Weights of a small GPT-style language model, trained from scratch on English Wikipedia: capped logits.
MLP neurons of a small language model. Each row is named by its layer, matrix (gate and up: input weights) and neuron, and shows model dimensions 48-239. Each number is 500 + 50 x the weight over its row's rms, rounded and kept within 0 to 999. Numbers have three digits each. A neuron's up and down rows have the sign that makes its largest values positive.
After each neuron's rows, "fires after" lists the tokens most often just before its 100 highest values on Wikipedia text that the model never trained on; "fires in" lists the words (lower case) most often at its 100 highest values on Wikipedia text that the model never trained on. A number after a token or word is its count.

L5.gate563:460587512441454457455532457434509584559470490519523500536479605479484491425536610525531588482591490593504542573490540512484580524529497493458525418451510633488519570450416380403542495572395526527462502419477604452442500606517496577454452482572537478521583520424497499513490521508503530430507522576456552504430595524491527534483523565474542563517480482520479509634466539523485491474492562412386525534469484470443490457505423517499516533497490420541434467498492543509491573545501483487531496538455478490502543512541346475540491429427451548506523414457584505472488526525479580507
L5.up563:526636476431465496469476556483518655506427481425598491424473512575556521496460529483417503525559538449486623596547564489584492403439507481413436561512592460479504505609410467505535505453497607500488446458457538523478503504457449503493559419446457546470608521482555538528515515469451460497545494430471447420439496514474587499482460579470495433477481532452467443533462507564435437479536448493496481560480536487499459580459516486558550519459553462480510585485466502514510595394492521496554488455496474496486438414416457461483609467521489454506579452502510536563563521511466451482
fires after: "–" 74, " " 5, "/" 4, "-" 4
fires in: "6" 20, "3" 14, "5" 13, "1" 11, "2" 8, "0" 6

L2.gate348:477513497498475417537517608563512510536495493473481510572497450541476645541513486484476417591536574456536433589445512490521408449551553559553508521380486511544477485456535521549427455579463606543475552411465470501503414493547454485600476469530509531487494482439413479518448484354495536468623489514539461430560439541556522585535494596479560515509532527488498467354485524552460429544535469475513627554496467548579479403430479484530592581598503548478585390470568520479549543525468437555462587561517505460455434470559445406463439525479484472488436574541443552447493550494584511442
L2.up348:455432551524510461541544622422487541518389452544485482436456564462470437514533502475453467553560445645486504521491439545415467543542481449441495499465526461468442453376576502443561477482511437512384567468480495446457593470496589523447573411525465508452535555574524526514559473587526440463444491477526588503463553575517513489462445474490472440472521434452421494481535472428476537489428544543494523497459489381477451552419491599566467442437517473429423496536467509504556615410457453495536447400519493471458485501439506503487432551553487455463524447467512466484503544551536385524
fires after: "," 29, " the" 23, " The" 8
fires in: "who" 52, "club" 15, "whose" 9, "whom" 5, "game" 5, "same" 4

L3.gate15:605469490541521527449497550457531559552506499524560491491447390640393524499588432461449477436458428569524484497569541431483512534476528498558464579456411436515474555477574525438495422573483471466579458566523563548591559468491576501468561515478487511502524503478505461561527540506525516498572418558442454459424461483510430536486494506533480446438503470416452577522413449460491558512372481504561470591407456435564497504477423437497513491429465540538493429533450437510575459407505525542525489445466514502485463508556453436507542520488392555465478462502525480504556529484489462359
L3.up15:516534465539510409426516496626527520507522524525470516532608522428506541514560523459493458358524473472470568498539441549575476602431535503559541469494525505491527563476485396519440543502524492595469494454449427497497533492460501434415521464535470610489543512444581461517476473437522483608473516470415521374521556433447500568502470493467499516549551562529465495474467498464565540472425514456578559526476539425495546542529505420540450564464519441501456501502482498509495483514573425472577438518495556492447527502555427521450529443510472491512435466449462610484544508430397450344
fires after: " " 92, "," 7
fires in: "31" 12, "33" 11, "14" 10, "32" 9, "16" 7, "29" 6

L3.gate519:472505460548463493388535609549478471479466428389485500519510626463486489539529493480505520483510455536539543464643427550466516509454464505541463580537528449484480458514436527526590500488484545477420568600567540571477534601475381461383546482516463525421475474424491516515471544390517446554523510490441482482507438489543590474461501462473454514451413475529537361487429472503421548451523429513454478452492444571545537466492466467481501502506473511517597537499485450469469413442514485539427573413515547505489491550437460416456505440438439480590465541567457512545503563527508545465
L3.up519:513462432457420533465516592503540520425447536503478398544535431516562552542525520437556468454529494557490457452584501496434573519487426508565521433422437564573478514469393489463515478493490553510574539499554556466441627589545390504494482538503478581592528549466445516444427441415488478481484473546381443482524519483517598488478552506512484454503514466466493442412586488435451557498499425577569490492505547558580568445434510544536446580586380562459469488541480518542577467491490530457396485435520595484482424381502406489487478482534547524519501572434552516494576540470472582510
fires after: " " 86, "D" 5
fires in: "22" 24, "27" 10, "26" 9, "37" 7, "21" 7, "42" 5

L2.gate178:592423510516515577480479543499535520488526551510505471501548514533489610544568565502524499506568517530532497432448514558475480421491404475532459494539459524473593455504310405511571494429606478551595512618514475474531523568418508540514458507575498486534446505557517580537594464434521517528540560521516446512544490507484503405456439483462578555505473464551547535540545457501566479495542498418426483523476541458528405481520575538584532514453537486576489480563447545490469523563484464471521605388529442520544455496528457485535428527406536456570559507523371504490535461571502597556
L2.up178:548445449508509565517484567443466533507501501462456461506544498539477547488562612528440484575580453527479476436510516562490430401511485533541490558540566448492636485486413454496530499454551479503504593530480469412578558580445586540477481448527562479440369462513443557514557484428450526512521514523511455493504523493500499438470541491454540446523577513495470554473492454480566451535531494453440514601445499382497462456519603493509502418495554442624519475542431494513432514497434406447484415399578455394526473510525477513532444520442467450551540569530398521462498507478448552552
fires after: " " 60, " of" 12, " in" 5, " In" 4
fires in: "this" 33, "17" 16, "16" 15, "14" 8

L3.gate282:378618522563487577471433450502556516452455591479535474543478620481525551559509484470523523456465587589478516515552420516410524489384434542466494517471425511528491558522426502533530538476390457474502482449457495465495523490442379530495533454569503503491639459451451479437528506569592489527555487431439400490512564419477526485547440525447562568546457491436526485533504511445465522494451545487515438458516520495509536521472531509518529536533444506583436637478461428575571501517441442484453454501433517480513547450466439419461489441484555523542527549436411549535473534439484483382
L3.up282:394532507551480445537514528511540542553509552566486429506404496495479519466518529486548520532471561602420457534546460539497432443489531465443587448512512538541438470455450581547526498415470424540457464407495520461470634487509341581553547609538454533422491465505516449456467447479604513412580487468463418519517515484449523518428524566538531550507495565585396437524473484501473494550539526482555542500476495496529489515494494550482446558503440445584439513494420443540619546507520434388394415502448484484435566522439555521465488461409582503462471487472485438528513544439555530455
fires after: " " 64, "–" 20, "-" 13
fires in: "11" 32, "13" 11, "12" 10, "10" 9, "7" 5

L5.gate6:526487501530549502594499487470532474447481535516487489521576512418521521496553561554533444492494405534481526524478475413505528508504397480572554527487490543462492485407518510547526580467562416494539416599524501612488527503476474516499560452470578450558538517559470552525499546586538562536494524510542485517540408483572516475470538555483580564537439521463482450522462578577505445557535564494550504555562494553463459382447562531506449454477538489458473495476517518521406536457522496461480544377495584565556526491567494428419463436573500538504522429525409488517534535492462498544
L5.up6:577436489442471474587569474444527509426497431521504562490559526507515521461514447426579520506487411559420485461588491413538476493519432468463521533426373558494524541446447486503467515564459521493515465550448494531444543459444478406547444532488533420465480492520495427475517505522503436583541589399411395508500518527466455487563526467485453468584515493387432541547587579578447489543520531457457424592555439570563496470481506606496477486499541510386514446471541519487558485454411507514515500571451497540523419563461420455445397449563515564483536475462457549477607528593529394584
fires after: " New" 41, "," 13, " Los" 6, "enh" 4
fires in: "york" 34, "mexico" 7, "angeles" 7, "jersey" 4, "copenhagen" 4

L8.gate377:521472519473552492454498536576523493482407379485447515492553536477507470503494538470510558474392513490528583479577601547513526552527524530508391556487520497417542563497445483458545466458467488556495483511472487474553489506505448478542464500509484514443454465631525624556522586539641498497446370486552642465395577452540559524661484469478533472480451547582531543525410557459540472423492480476484466595442533552458495468571447471503508544539504550484544528470519549480468493525513450519582524497468458546503526462539502510433537418484506546469470428514453445510447599492410504492
L8.up377:515371479527504498498452513525414513442490602474473505508546461524450539451559481353540512439525469491499571510461490529462527569550557609550519417499472509528562463502465556502470558556461493456451530543522502519466629514538482399447645478534543503429453543559493508467520540408537465597548472477526581455500453503394538454518498526554607543558416524467559505379555534560553561450671513531461507576486431510426526418453412494564571448493471425513505400567456394518449492521495438498413378501581498466554463583526446450554532513487525530402432527490387549572560436529437520564
fires after: " " 82, "\n" 7
fires in: "2" 53, "3" 6, "0" 6, "4" 5, "5" 5

L3.gate831:487397484517464537528557496463568480549399474486469435540484546488472484422429560459420464502495508485515478479449556530438589514517461516515494553452508473491610471523516443434563417596419501560473473431496552526462513447504473445466511533566559496483474409475531436448604374511571415615493521618487399399538478470489537525483537501520468550496412514434489553493587415463579527493525542542456447492499485602529433379502494492482472526439563509430555532461496509487472614453499475519449436545503405479429514511481504522518400474532568532598461438428498545539550493470460460586
L3.up831:566458469515503458468547558586502493494466511519495529432461553484447571543512471405446477464385536499487587405563517494465484582514468527521542543506485542562473467544426523454574486528543443448530517544410424502485409499467460476575558566481502545571551554462450490533441647472447496474560494524462501452570448421589502525493453533521510449498437535481484435444511498514447525524451456491517551503583478452547447502468460549500573477476497477534444462553490472488454487538534403519616488528520500445506532512518429525522566522577436522513493516522619442462510488504442481350
fires after: " " 94, " (" 6
fires in: "1" 92, "0" 8